MLP neurons of a small language model. Each row is named by its layer, matrix (up: input weights) and neuron, and shows model dimensions 112-303. Each number is 500 + 50 x the weight over its row's rms, rounded and kept within 0 to 999. Numbers have three digits each.
Before each neuron's rows, "fires on" lists the tokens most often at its 100 highest values on Wikipedia text that the model never trained on.

fires on: " |", ";"
L8.up788:553479462471443439460461413564502454576444467449466589550573543494536541468591504479522410441508536478521410470484532517487544500520433592474549465475451541490553517491598485421549510605488549570541535453427410397499552486590470532515495542481487498484542517538523462469454549558401439526595460452529408511579551509504531502537577479479511588526459473393555412475494488481573433446624501539550593448569500520575498503459432575524498505487441583574515481562506516508589521535521491483484460476417477538434663555581546536508456432474435494493474477577435415493458386517495496444

fires on: "==", " ==", "W", " Catholic"
L9.up131:513546505504483549501601564482527455579450493554585571564450475578473557513483541454527475478477527508381484486567507456428567547430437508479474600488483558589561494595394489494435467585558433459560514466525485559440489616474526490491512448503460544554523479528459440540507490466447485441494477407417481443549499439498502491550555531401540432465412428507531458514437526570513549536450549466491490555535548506439490514509437459458435488479500532418406510521520469492589530492497504479521577504468502496459376539532493465440496556451520518511457521410554417457488511455472507486

fires on: " |", "2", "imately", " ("
L5.up447:429501489537525464500472620536579453493473609557420490483533521461503407438466506500512547549442451465487561537461518503454467543530405418469512428472622513542512543568500523552511453486511512438508546476502473481530479501476469497451436483589470471522554493517413489548449518501497563463575454472481566407439491573523490491561495587474471496457530531628439456487529488614524518539646509475540497456439543552475566446516398310463465419569507516551417449454481532471510497479535521567458600477486475563486480475407581469389433394454517487458599479477485523537532537468473565513

fires on: " le", " He", "c", ":", " further", "e"
L4.up524:511611476430507502594520470487470538547519509556604535451551442481396548484483466432500615462406502483533473541468528480537443584476507440507480484544483351508482616519513496479523411536600484526590505486511496517511527584500520493554572637475463495551514508477493520524536485516578598459474528501494560616482355548541505403507513507532458501527447535484540604476475443554580559514484537611511472488622601501430577493521546537519471505550477534569497473536518504558524515484435511530562526645500455511503598438532487400547504454494448466468468505385487602535500441531540524444

fires on: " H", "h", "g", "ad", " T", " in"
L10.up361:480546505512504559452515533559416504531491554489410507557538516445471524499546416395541496451491616447452591559550456575527567535533421477459549503426528497454448518389516476468497551490510432495540511590412540479509595550456518472523406416485512476523604547431531402501469473573460535485458538499517534436501429515516617477590437518452520461482488441517519524486471499483638610540514443489506432487482482503451482496549557562529560529511471469486556441491503469471530593480433425570599361364459498425447448488495514563528505476476371515535484504563500533554480488463566424469

fires on: "′", ":", "iction", "y", "-", "qu"
L5.up379:520557441479567462500528485462497517545425581434529554526420508468461563512481555395520577497485437503529472454500552488625489512535376450487493528539546578552556465539585441452474492523501514416482563534520587493583460541526417542536524560561491491509540460529496469612491493443452518467450506442473554531571461558500461439531402411457531554489522575461423489520486414527453606418580424573553471492492505477469505512586611522478500527514466503483478398501553542569498530519469506542484458604541406405457576413520508496554419473442463482506467424641459533531495533472551510528

fires on: ",", ".", "ut", " ex"
L2.up200:470516554504529613483532413573498339518655531550520512525482556442394501504478453501506520522495578402494504564492472617511474487474453528441486465489405509490465559503428469476542568397602512460573534504494526505573425530500503536557541461544663530504490549488484581436503478475503523523494457513516483482548481579542563468597419546429512490555541422494603463470516474497448491456426545506564516499570466516528506556620491523498503460517418462570450460526495479540525464588462425532397463558476532499462417457460517562486451420438473477491508507541539481575481615466539367499

fires on: "il", "el", "ell", "ash", " sh"
L2.up865:445397547498485449509521460576445358617527456546485441578456500437519638487519535505424505524533467544550521474506503464463419492583460588546526484536517464544421493501458542500525499462617454547498460422453463470508543538514542502534453500484502555486569484485469470567529556461494535490538527550467456526491603549497486451444480497525484574527480577503586506473575407499558499569476506414506505456495519478471501447502505464544405526526480544496404491492514485554557586489466447387461417497511513474491449471552512532501436598477464449547484625507519424551558530552545600509

fires on: " /", ":", "im"
L4.up647:480517458410548499573523510456494481450557632565457455518578489447427503519491474359521522516460524461587461479513524466558489465519450393530538486464505512460442629531506457565546475525478413459481495527493558522457503481568402505548459615457447530472549511501519470468462433486497523427407461475488506548531470570570446497506478476437603508542516518632479477493515478653562489532614432481488473478539651520383514506494690506468516489508482550474497465407521583515513477471531529552520586538520434549480584499512541473491365503526503469518516457616535537565509507516511564517

fires on: "==", ";", "b", "===", "\n", " =="
L2.up16:469470515559453558494564450531608534531440468469502499589561447488523475480395496606456513496634514552553528414489438421441529518468515511534534526469550503538497539488486553454476503466512540538532517532509461459381468542470450457530523470463477491495447519468516492550501610611502508469489517428461463489493489455478501533543548451420503475485471508453458453456444410524513571598572583510514410462471648500479481598475456514545437343600536538497484534425490479509519499522423470508495542519415490486417507485572491601519467540542507545520490512469567471513470498488546523581

fires on: " out", " conf", " f", " composed", "ru", "ank"
L10.up882:481593519494455481503462565500506412524455540494475566540537569502407447468573422457517447446483512441506561482499529540574565450665490576546433556499565480525568443497570512494502490528386594515430407576455471534501599552523514435537533445511566508518456471456521527533572548578567521447505540515548404457520438494380671450597471521509537426571502501498505504477490481529552562500430473449496544454521535417488470484560465506401459499543421485484457572530534508541534437518543431481509530490437538504459506508507415496470457505440477445509467448503515566516490530433547497526

fires on: "k", "y", "et", " to", "ys"
L2.up33:464506522502425448469469516504506509525462521531547527481544528497419544452561427441487451412512545591453360412517502479393438583564502492471460518470491573509399479497500460535523475469475496470558427461451495525538493589524523564536468573503478501449473486484468517447513416456504555463510503415394540603489481565394496476476460525498400473536554512522476460507495570510419424571443503495485517604484568531478515494464551546482457434473519523512478553543597553383473474591533424446549420391498544447476498554461504516520440421501494560520493537487540406607523491453573491463

fires on: " 18", " 17", "th", " 15", " 12", " in"
L10.up698:506498554520532493551592508511486579494448454487572556481521546500489516545524419372635430431365488441540483526569446496503499482515552473472559495485499494502534570427496506419447502469551477574544426611429520484497506477558532422510461566474523557515525531478525501479506569534435519485577529529585562446528414470493561472543490482469478395464417485442513444514448540455502467486539626438428522532546541453489480411511491494475482460537442460536413502548581499386542582525446417549541505399560428420527464517485508459509489564458499452505471514430527519540504517447509447418

fires on: " D", " L", "osen", "onna", " Le", "en"
L10.up279:443508541416488484504534473524515431623563527477476426560546530408490461487541557517514446428514527564572494406533557545520427503463523446446465516567616514524397498523499407408569434494434502643576505491455530461450607518446429498520515458498403492515485492494527550459486536508544539499527510436504460477459623493460530472508529520417515449477572528515506520543447496449500575470495455399619455459535561539501619454488525559494431535510509530434476584522594377456467533513467398536586585511465462443460463468542493515491513541591524466512596545525565527483541468428489537489

fires on: "==", " he", "um", " ==", ".", "le"
L4.up134:493460617501526454473502461451511427570493457446479425543515509386369526453419488441479508488527469440508448522489385527538553506513549526423527510450521572491469532533478494364498553534509535533495483487465542515453559449518509534547462430516550491444552438436474491575555489592396533450549526458520567499535487523442609515476424474501579487537416539396511492494425526457547468464520519513540475463494478453508526515627489461509474505563492493526457426393621458594584581578477431475499535535560445459478423492522593492474500481468406456474374545545513480564465616497550492520

fires on: " |", " ", "\n", " G", "G"
L8.up106:544449515542486417491486472518532464513620494577578528531490594532462552488509481475544527472509518551442520568530496483406561414551489407498535489446557486582502542518532488461512466484479460492628478543462521438396368542494525407540502523536570531581528452439543484496384446602528510414442444456508497423597510466549539517547376552498494492529435464424504464478543530457520462484558473555477456521460592464564459499541566475482450640458536475491546482494567485464597531540451507521481438488493486458486422483482524445566485459496513503549487462571502481443451377464472408518

fires on: "oss", "ne", " were", " of", "e", "km"
L2.up121:487426513448442588482506487486488448513526585533488537431557478484467557468404549443507530457525546473526475456514528540444474417528406512519530570599483571569521529528403495462548501504418472532536392587540485518493461497506557422505474511484503481507520414418529481541563525475422527530514533499451456492453470479471522555522492484525585504399580605456475482490437506483577490631499533415472455505462521547510440452540554497493439461526536510459483519377563396556561601463412457566550516566552468420463427432573520535476557571484440451522610465519522503551576431567486455466

fires on: " (", ":", ")", "°", " |"
L5.up240:569544415371544534475566534504486539539556538600414524465547481447405519487479434424479529467563493459557432510530511486593477485500498524526434508486463488486492532499571441552601473464486467485539496554508461537505521501569502455537517565548464545483637525514405544408537490476484517438420488445521457542487445538464446411549577476507545571522421487509530548505566485499545482497547474478603462550527646524548623454464493434468444435516511609478396493460467496503485484425457508518628483679494477559501505391542471434486447486493498489531351517488512476548511518449550526365

fires on: " she", " :", " he", " for", " by", " college"
L2.up913:476505579560582516568427479433511488463578486453511489473461495471481443456438415564513483456479550500486550509517418554519461514511558601487495417420431528593477456496588482413465449593541600478476640585421538586461545499441506462522466448492560444381486530497479416562501510553559473485471564478531496537504417566483541565577518477586503462454545463435583554473503561452513435457542516575526471434520538484481610444484499488472518510467405504522435421439447530521495571593433496484501526487522481575451565544522546504455444469521458474432488521492466443569517504486581469489

fires on: " as", " to", "th", "59"
L2.up7:390433541447426492496440556554509565441545419551547482555483443498444615475580447478573450507463471455493510447481509497484545521460591407432468508457512479490506490551513529480364438562521482525549510510467532443580528462505516465532586539490547595529579570455478477442465540550529525466459513448513442533572457579461463502500537508605448485614515484445415451446483544479561503466507496492566516500510433451563521489549534481549485567535529511555442500398489422472485470521497509431496567433506383493511487433524469391501556494434432561445501525485435548586566558502470435535

fires on: "H", "h", " Eastern", "g", " H", " most"
L2.up257:496414511495467559523444568568469468456574559564410518441449462563420665519461491462483496439479553411406533475548473483385479478521473491476507519542448561493478522469509483436579491400589420554507442502459546482521545531439539581547551514538521472375457545460492446576439456487533512506490617551506486537543424511501522497549496546403443499482502474554461465506504561504553502541406535520525466532560513407428522505692460540546495389505436497485420487473543475483616461458448458485563517517594573538507464462471545512452511475552443475488550594560565495497507501534498488463

fires on: "=", " first", "th", " as", " named"
L2.up916:509458559444543453492487568535521498511472449354495486483471488483478551483544451533550410476489475580481511517516446492457498524530541471555575486540461443437542464506509446514489398478472461513525471545558575460532518515526556488579458462460526600523555574494439543429549483542535551472488361513472436529507438541555464418509532544398521574551589465555443566426575443496520513542506448510557410488503502415418517420498480519517499491474479486505520526465553454384447495477385507455556525416567448498520523444570479500506520612471507573480552555546453520555493510452438412394

fires on: " |", "im", "):", "l", "u"
L8.up430:544452485456541500521428563489536474439447497596576471605544604432531498563438572499497474494576529547621500490454513601605514554502515457490455464445444511419533461552537564533518492378487457509465504519427509535542522516454471475567477546439576540535557511476465541524455416548466572452566528474500478461502527466538508559462540500591477511495541563510466559427497518491467518478634405484603470466515542516404581452500505542557503490544524644507465430427497479435454364496502480526499541473524491550532494572547509365490465505546531505460434437478550467588464438535486542429

fires on: " |", " =", "s", "}"
L5.up247:576556552518459470465516517518600456501422482485456497497493511508501541478529539578498506481488546508620562509495458646474494528514528414470434496479464475555536494606523548493473497446499515479499534476520513477545500501536503510473520457538566500546512534514483502542484555549510469412544506453391498516457535565487498490531512550462467507330505473580475559540539467565491503545514545519585471489414448476521500515545472440492504516510542492523407456384555528454629520422504509570478540399506514550451481449505545438523481384496474478540512501573558559579465503518460532365

fires on: " of", "24", "ric", "23", "16"
L2.up229:497547563495461580526442519505510528400475572474491524535442512477529486526433564582679571443493524520470577549495462471549473479499501442528460475533509420497522455518517515500445465579432431472460493532493521505444571443547529460511450503587502474499494525416571479425566569544562555446441558461470513479519509549452521353555485429436568527474553530597534496539436456439434540520487394508434469407562580512508593547520430507525511428531479482548488487481456417426464525481412438528472407572525490593500545482527612473462541485461420567521507479345526564490460485612484575449

fires on: " as", " the", "-", " include", " be"
L5.up911:533481548514395491540539474576454524651509508514512566470442513445486468477558445449508463431533498476466512412562522541427515523547502519578534405592574557504455492484564515495547436467607394584452542487536549532494533506493506602466449423474582544549423548421488526496509408458499541412555478567526446542484521537490454457485443491437508505448501465503446551526419511509367493609523413558552534475440465469457460457528461554476415527474462482475484405493550568499470628585483493579511517497487438503517531579558519586566458498450479531419532539486506490540488523501562480416

fires on: " w", " he", " praised", " on"
L2.up726:516530519484523556530432450500529553475460547477490580569599529546499445479647494531431520480632549479477497502483497476476464500493481523587491441499544535545452366595574510534478418520517552497425482461472554512496523453427475353530424506535479567450449523487517502438482526634605499505545588519443489468438535508412486398490460432572528477440529611500431477557452501536453505522474546457498532527529422447532440487585571492472425483572552557478436528468536454579598551464448475493664606479525524546501538552546497498461443503492446438474448489477486521535523540536465557418

fires on: ":", " over", "W", "E", "ing"
L4.up922:491526524429552535303467536545563509501494570519535506497494534511527444521491530566461559472568504476629481511536516502485538535487433559612451501501489576476519483520507401447529482564524568500446586481497411582498510529534526490509470415588536527500455431476547543588572310473425530477507474457578415534532438443477458511504456521486533498510474465577470603480503538494445484484523491386532460537482439476520461519607436506524434491497453462530453462381526524435457565560461489489563459523540459588517518366539464305425565483486492509516505526582501497528441520517445511472

fires on: " /", "|---|---|---|---"
L4.up601:503480543378470571455471479461546480454506510537565486531522507496486507549522499421506506431413498475636461510429524510589469541507410409512513471502542520317455482535521592502462473527440522467459559480529595449447522584526485494518489547476525474516564489509458415526473460518479510445487490489492474598475510520535442462474544539463573483507532499687523608573463534595586501473640474568442500538562514463426445502524489587556523472558525465455504395500521533482684430497496454446485582387521452538463486459485500414547488531458521496463537439503527531567472511453489534432

fires on: " well", " (", "ad", "ion", " did", " |"
L5.up927:517514563569437527580429621512546517535500578537553547449427564488528485475544520555549450507455484507501512495394501486527524543449350412532444456565552537383479491473549440467490448518467509408482495401448560420522481495460505429523522519394526512553576558534430482645506603566540432490525533393530458492466479487497417486542523523530495534511512583503581487495545423444523480486625544483498499515519539582465527436580463605500484471558481536547534453520534486544665463476508476495534523407510478537432458503487478367489462473351519527462499508518526512586491452482438519378

fires on: " La", " L", " mi", "″", " der"
L10.up746:491460532517501432454469503525454547584550528520476508532423471454434641521529490477551543470512448462492476442572546480494477564479551536518533545525466510421502516583435512441586484545496467466522566451591462519400517490511517568505482410574549642576527465550500532488549441529462537463477447502406497461519531571503459477497542471450518583541468484466435521427503474586567619537525499500603435585517509458526510429490428454460567554508396445484541428547494541531535442486471534530496486526571496418415461522488513416512543525433457484578514483519458478526428466501477473495

fires on: " also", " were", " A", " was", "iced", " of"
L9.up872:564427491423610551463415443566503404532445432525516445440501408389487536558504555426445539432562478597469483478490529496520557465468423511407478550506452502483539547512410515494518567411419517485512562525456498540490545488485514494534470629588441529476457530418478488479542526467513522410511437550488500537461477491501528434475540508563565392512525509412490548489525480492660475553482381549478580502494601494447440519534548487484471456525559547492553430569494462475567511521523420507460553474601482436533530514484412437574484514552512490499481513546479443582504421526576516557

fires on: " ==", " ===", "===", "==", " of"
L2.up635:466541556549432492539463497493453471508429547582540503443419536486441484522456470538501511471511554526369512444355583496530465448547487498600474484493596553524507508460515439490480484555504479428494585566524483577461466549497536487517559449551467550558465505445486481563495450462502566425401502433532364497652571485439464475510537495563483450510558428587493488465581559501419500559549547470474468476568580552551528538484450540396424440539513505530480406437536528548606536561487482470483507489462520505563457465583553568516463470435525480507555532498546442500570465460442470480

fires on: " (", " a", "x", " of", "j"
L2.up910:494447501506560572472587479550527443536526533433440509487418527388484487499547428548521471522498516582511508533489491487549571502507593518480470452504479479421498477457579557446452479623521557522503534448517506541507616531497465590508560499499465530441450461530570523493531529435598552424554439440507443469524540627468515478582509528581476546491523492613466478568635555514493528409484446487582419581526513456486494421573479539459415569612475484531431520565480550493551478498492455464522503575529499595478444525575505463444542567459480547531470571559471490477487511412516445545

fires on: "et", "-", "4", "s", "ing", " |"
L8.up662:515494546606439378526437610496473482632429469570540447499452518456519453465504432514456482469567533487488428522530515500449480569521546446525450446497533485587483535537463382501453511490528552554436481487420514493565458535486581452523420478491495497607485375458553546463428554391455500496564497413577450405588460555526586491561483643514508463576526520591420435557546572408616571514451526498487470504455550536493486519492426536513502543534451513512492542556467558563515475488455511447501506458487587509590471549504518565489542476458496527552507501553545369501371554513506477396

fires on: "\n", "N", " while", ":", "iz", "-"
L8.up68:534461508459406506460459458521423446466455440471527538509510528414521621537577574514540422448497603546627435517489501496507524480517501507475545529445438529472465483536500474485505474480461535536505551487484593433512451509398500456481533459476551511459533531402607586469356488607456445466557504519579479488517401547555540446524653460574489455534479559419541454396492505455504485493535454545509561466626530460519521461553504543545461502426595463549563459462562485518465494518534471500525480496467524482450543395519510443494533552517444451559554513598504414476483426498464496473

fires on: "g", " of", ";", " ", " la", " Indoor"
L2.up562:493549562468452468551423489472467612401578518497446504489522531442433530462475480535495511574504555565439515466505593408531484517484409527553542404534566545590435449544446518458490492639526488512567564522492431526471499508534622494513557441531476624466439501461456443506490534521536553371419489516432526426573527548447489500551539506476474563547529531445586483594539506417562520522492470529473516514490551461500460517529490524547450557524476496549453466502502452596499487467455511471618484490523513590528522531594409495553504409501451505481475524489553551560460466475515589518

fires on: " put", " play", " made", " for", " draw", " take"
L2.up935:516617569583416467523509485493524483411559554511367493582448588462450490506444495499545557487520458540461537534528531497449610492539454453563457488499523546463509465482472571442488506494606533543421514462431486505561572469496474479466485533467508492493575539460466499465549536544500510501529511502471457560394384627478591554492453412539499478517497546532532499515461544492590487522449465462469440561493447470529456549481601521500577535605566531551467538488490425480520457524508481462520539462562496538575457414578536392451527417594407522525447520449456492509496508484534494585

fires on: "0", "-", " two", "k", " together", ":"
L5.up836:520496522493469474494505499495553486425533553471573457530443523524485482529571548488492497440493509532568495475535513479501485496439500518483480526446412529492464486487475527535467550490449477527507522401535510494457471531526547605498492453364462481501442508439628510616474559559479464479406518490515538492500423489558492488426495362511496466437513499549455520501519499585500529519400508567400531549489426543414484466535694497451509445469598443561459491514517422545606503530525431467523501356495483485475451404353506423535565494507486487501631549557503520529422518540439518417

fires on: " |", "00", "ur", "\n", " "
L9.up928:490524471502502461469460489514521520563531454434549602435530530517519526475522501509422444455489502552503444539499439475491512438439559459448474543476489528501455519488487477398424437587495508558440476390489506510541551602485588436526512594518534581472569596494508487518450472488386488477582497496465472526541482526526518384455549502560572496611455494495554481548537659471534448454541539501440538521525549567504591558494492592451479595565425509601532520545529455463472482481576574469609447571445492532585499482526531473387552491528424399527443574406465548520528499399524589485

fires on: "v", " S", "N", "hev", "R", "p"
L10.up958:528513540440484416473420519470517559447502476428574492439470569503490568502518414493490492485492555464478531540459431564508523630552562540476500473415467485495499477493569515483491506558513489441508489565450487547426561516446523469480501477514545527491516439464495556579448589483503508499542429517542549515497519409507511514514525515449411479458473414554407476518495453445486411454541566470540567486554542423561502493513449499523375554588450559476369508553617526479439576548478419493504560499577497511553383455561443422498508477455485461562526609476539576556539471525474479419

fires on: "ed", " based", "act", "ied", "ated", " lost"
L2.up327:523530491486483478479467498571502523443657486495566491460525479509510483598524475527510511501496513530526612486461501483434579650502510555461419468511609557512443393373525507465448540593534501498529593457509503534502485505531506538502541527478489524516491515485435536455460565423458504409568399513476496531548569495477532505604534420527484494468522461444498483449499480535590474536511472531551511521505479449553537403459534470411490457585468548543434499471442459443480572590494484454526522499523414465492415429454561431572484470462481544571484551475570424579471484495597530457

fires on: "p", ":", ")"
L8.up643:498581487485379477560528424485474520401451524409502530566575593440535577475465556494506464431404532527593462548497499486481431534538556539614459482472554412523486453487541466402525509591475507465449535462451523467518590575508458518567494527470479482502408451511504515557480495569459488461593463553499484491524444481503511548453470482509396609485431446502532547396511500462406491515547455530423564478582460471504504527497425487503421506508472578526469572489477546472346485509507532467483391435524512517520552557609553562463420487522456592475466524451477586519466478499415498423

fires on: " to", " =", " help", " ("
L5.up173:508473588496454542424465497527534517552467475582472534499449525452552512438532530609545481534562477445489555488482511474543465534563465567514469501513479529451517434552498453491471462517487621486467479538421472514496466500538515418421499508619522500508569425529560407524514531392496454441553453508589499544460520513322414532521548556496460514516536436575560557429487380486486427547606516393541524447427428456518489404503369376495497512576453549466469507501501516508557490527553509569541553434515515484407419424468502477403538528462493521522562485455528474548537415543472460528

fires on: " |", " well", ")", ".", " –"
L5.up497:533478484496463434452622510476534534614550469527435542528508495478404485501513461480520556460407480329454500442552464389470513465626384527589505494469549540470600411480457481481495494487409548429560525412445521474526466463480430511503524476524546533552526437484420561504486492548571510482351530474523675525485584511495468425486511600466555572493459583499564508411491393552520556464550446570555465452517547481601586501509455544502467483452446558494518520525547542565535530516453483487474508562522449444454561535621513440531472446383494494472548506469523505543435424532491496476

fires on: "\n", ":", " of", "elled", " into", " out"
L5.up595:463476524511487515559485492497537494492593542399520503526523487524589602518471577501499445456448486449531430559478482510512457536480511559511491491510553503488463559422476494469442449508509500567537537522492615430458507480476474526444520573499561454422484621463472509527438509596495539481400536483440433384583396530497498509469458508562477448474548448417532546481514596424467480492383507533506486438536533407413493420479597501545525549558597527525486545536483442544439411538575527517556456487487490492522564521441492566576466513504443506514370447412574510504558484523475487583

fires on: "g", "in", " of", "ig", " as", " other"
L2.up494:503479493434435529547514506548494512509492562576551478487526468519480473572484469540401456425481501506440539492457569493484469461438391521630538450475530533589442473382466585523482496563522466570561439570408536462565531481476471449527615493577447432510519553452519527474563459514583480439472484486496498395459441455496472479512463519480520467456458604434500502457439487524584463491492444510481548529474491529498468561645478487558375541611498586443476427515577511573536518455490415521454563573536560492458551508562531464598508564480516576470528526427550521497517418467488510532

fires on: "-", " back", " second", " silver", " round", " released"
L2.up645:484467515580533417559444539492414380428451417555505499536473503465489538546556544551432556509473539526522437530416409511416566613414474487446475498468493506412459475529479522435469442488488565414468529531523456512492485530505531418533465449589491517538388441498442533453427509483499503519449554525484401614483413580459469478452513495499623536549550513550473508513533506424496498484505628571491498553511544457449424492465579515525493510566613553493495414461536540426544518491482515497502562468533560515437537527525524535490498543570552493546522521407432527481457472534459528545

fires on: " On", " to", "ings", " by", "iles", " of"
L2.up435:519463559611511447501484562572521526532443454613448564497507445536531444487475505576479521486517506421605539498476459540487535543497536522528538567447509548504471420448513537406461429514469553524471586558488572479394503506498387496504463502514539532541510466473504483463473485486537493471577429489473518539421516548516513470499441384475501449511541513633503473534503568514511398523505463516442478582544481515456516394455583517537447458575549560532529480389403462457549537655490475471458547488533453456628527527465515429493443525527490491543468533567416539520538504480530478489

fires on: " an", ":", "an", " to"
L2.up720:529523533496490566540600530604526407531556498412466550578574500432336530504503566456501495525544436531424423488542570451546539511518525498494584450540503508440449472473462541473519409553540493478494484512524528531413500560503514543480454409472674550536456500487454516468470508458540518445471471526550455487538473587481576427511496469583510459520512521516517475470539502525520470463483406416491469543488548513415468488492551445455537439636510499546449481468516469460554508518429455539524448443644487582420413534490486462636467508472478560489504557522499475537397552523655442537

fires on: ".", "-", " to"
L2.up587:559556567486485531637560574607474445422558525566427503533496558476424503483532607511512575507423512486537536504508544528421528568511564525585475494461471542509630442519514442544461503512487526587523506463431378500495529544441429500510449447534683513539457525459393487479435438492494462462530549641545502504488396562404590481542440501524455520531488524483541472520519486416512471518431425487539471491472515400465469480480633541445478459635538472517453446512448459548519497578446555507499511446564579399524524505440521449446461547454429481527478539601503489588505489431524475506

fires on: " |", " =", " name", " organization"
L5.up737:444564539518507521562450537496505479417524524463530434397481585532556526482505453578484491491409562531542514496506459504489491584487435407500477478545406488555461475586398530471446512446571486542466488456529527541504483430479550555474520388579506486575460366527618537482539534548541436498533459454466443371512563473551498560550523603499482435404482513482459401466537559587475591599523483460544425471509551541471433547484457434524479483489555480495466468474474531512627471472477456497410523375468595574513506566497578569455495381520485501455440594487539528568398506491477512460

fires on: " .", ".", "-", " began", "ing", " up"
L5.up345:545409577425496480518561472488420508493409399484537531502494503506511496475455503501483466494662433521508553489580527551479528538445535614489483476526388431522486537469512487510462545522489546483500499491435562541495517441481596588483523512437535530467483439454603542521542475566512536545529466546604582571538547478561501606488477511541473348398544464474510538385540473452486585481325523524574519542446396463609503604520439450545507466472509541486526531507516482508518528535455523497433454526501605447571506582580438483523561496500524511543440490481561453466417509557494520532

fires on: " each", "x", " of", ":"
L2.up80:461585544521532498543556474607544500407616502467474504541494508505325446469612467456606419482487513415495415504488455520518574536470534489473516484452518533354536520545593542453471483601572483517549547488496522445516544452478489448508492449561522526407513453478461540485552588419494496454469386465517546480520549573468527477567522459500544515486444518421426523545420538389554525462486477515555444495522520544486522524594482475429480571542503508534444535598529429523473549511480435537430537569435438442471463483593509528479508449519508542533445487518465546499421553484468450499

fires on: " |", "-", "==", "as", " 0"
L8.up497:576578494426589450478438478544528384521460547448498594389511557479531580561460484558515473529455491455527393486477556469402510581464445479516514439516519495565524503484465566451492538442550575593533535498498409589456551411444510580545467482422434482555450493463580435499601406419485549559496438500557465531596470530474458593482514543509545552500497510416520480550466561465492442433537492414497561417557540435515452525477420488533538503427481527474546537494432555434566573439388504437499503454400549501511591667543583458506474446492560559447490500497496613581388457526572545523

fires on: ".", " Independent", " public", " Justice", "onia"
L2.up421:455393543399520571510414421519550544528508522472495526553564487437509453470608490471526454470496572444514453470453427529480452582465529465494573528553508498425525460515512376473515473570514465565546498465481556460537474470552522419550433478493570499563425519506457556443535511564594567490568547476451501442486515457432587433560549458455491409512492506547602489474447512572521497544522495532441575425571394536532529578490413532454424544478445516514425497444543468449504488591515493492457506453501443476498566499534466506500512554488500597495468570563494531557504620447524561356

fires on: " to", " out", " Bel", " end", "ed", " tal"
L2.up227:534555513504481521531633462493536459537479548563498555456543568500409473609620519468405484488466499542542470464615530474488600459523446466440487556508525558570510503571535493504488464442511472535439423516484448480408553485500538428470436557469469530449460516419473484397525619544607492472562523495509600517516440556395551427499526414487480397464413544385522440578394576549481530464513415389483513599499442563521466486539579631448429484500497493497419497535546469567461522531552490585503542408534510506587561488456494485546508460467408541484496581464530501570479610481548479456

fires on: ".", " van", "\\"
L10.up599:525483504533443508459451553447496491500510513521496547516427577457528447576460459563500524484503565537519473511462464407513523455567414467471549433506531524450507453552406515497463482533492495510495490539550510533515477461511498514505463494389580442499502431508489498506537441513596483537526609493391560536575506516489607525532487457520462490516532498439514536472569432517492390626478463460413494521537521500483567521484466444473358535505492494506435511492517330526510552582566497555456474500566477473494574480590477500497417511543440511397446577604654425573451533531558513534

fires on: " to", " which", " not", " as", " whom", " where"
L4.up452:489508553492490445535435492573534488611514519563552473490447557508324484415528436526520479486556511470540467512520475410547490542528469557390582489445539582514479481539449450442458492560491480562491513585558512479557602566466561489511546477523571537554504419408535444556455493467591570436542476468500439471477484554349541456543480463541533515545514495444500486515460502494396465451558563419520562530459472477583527523559546550417457439537430451485433369488620441476489508548407383446485479435560464514488497441513498477491528623482461610537499558515469462470504520517546493533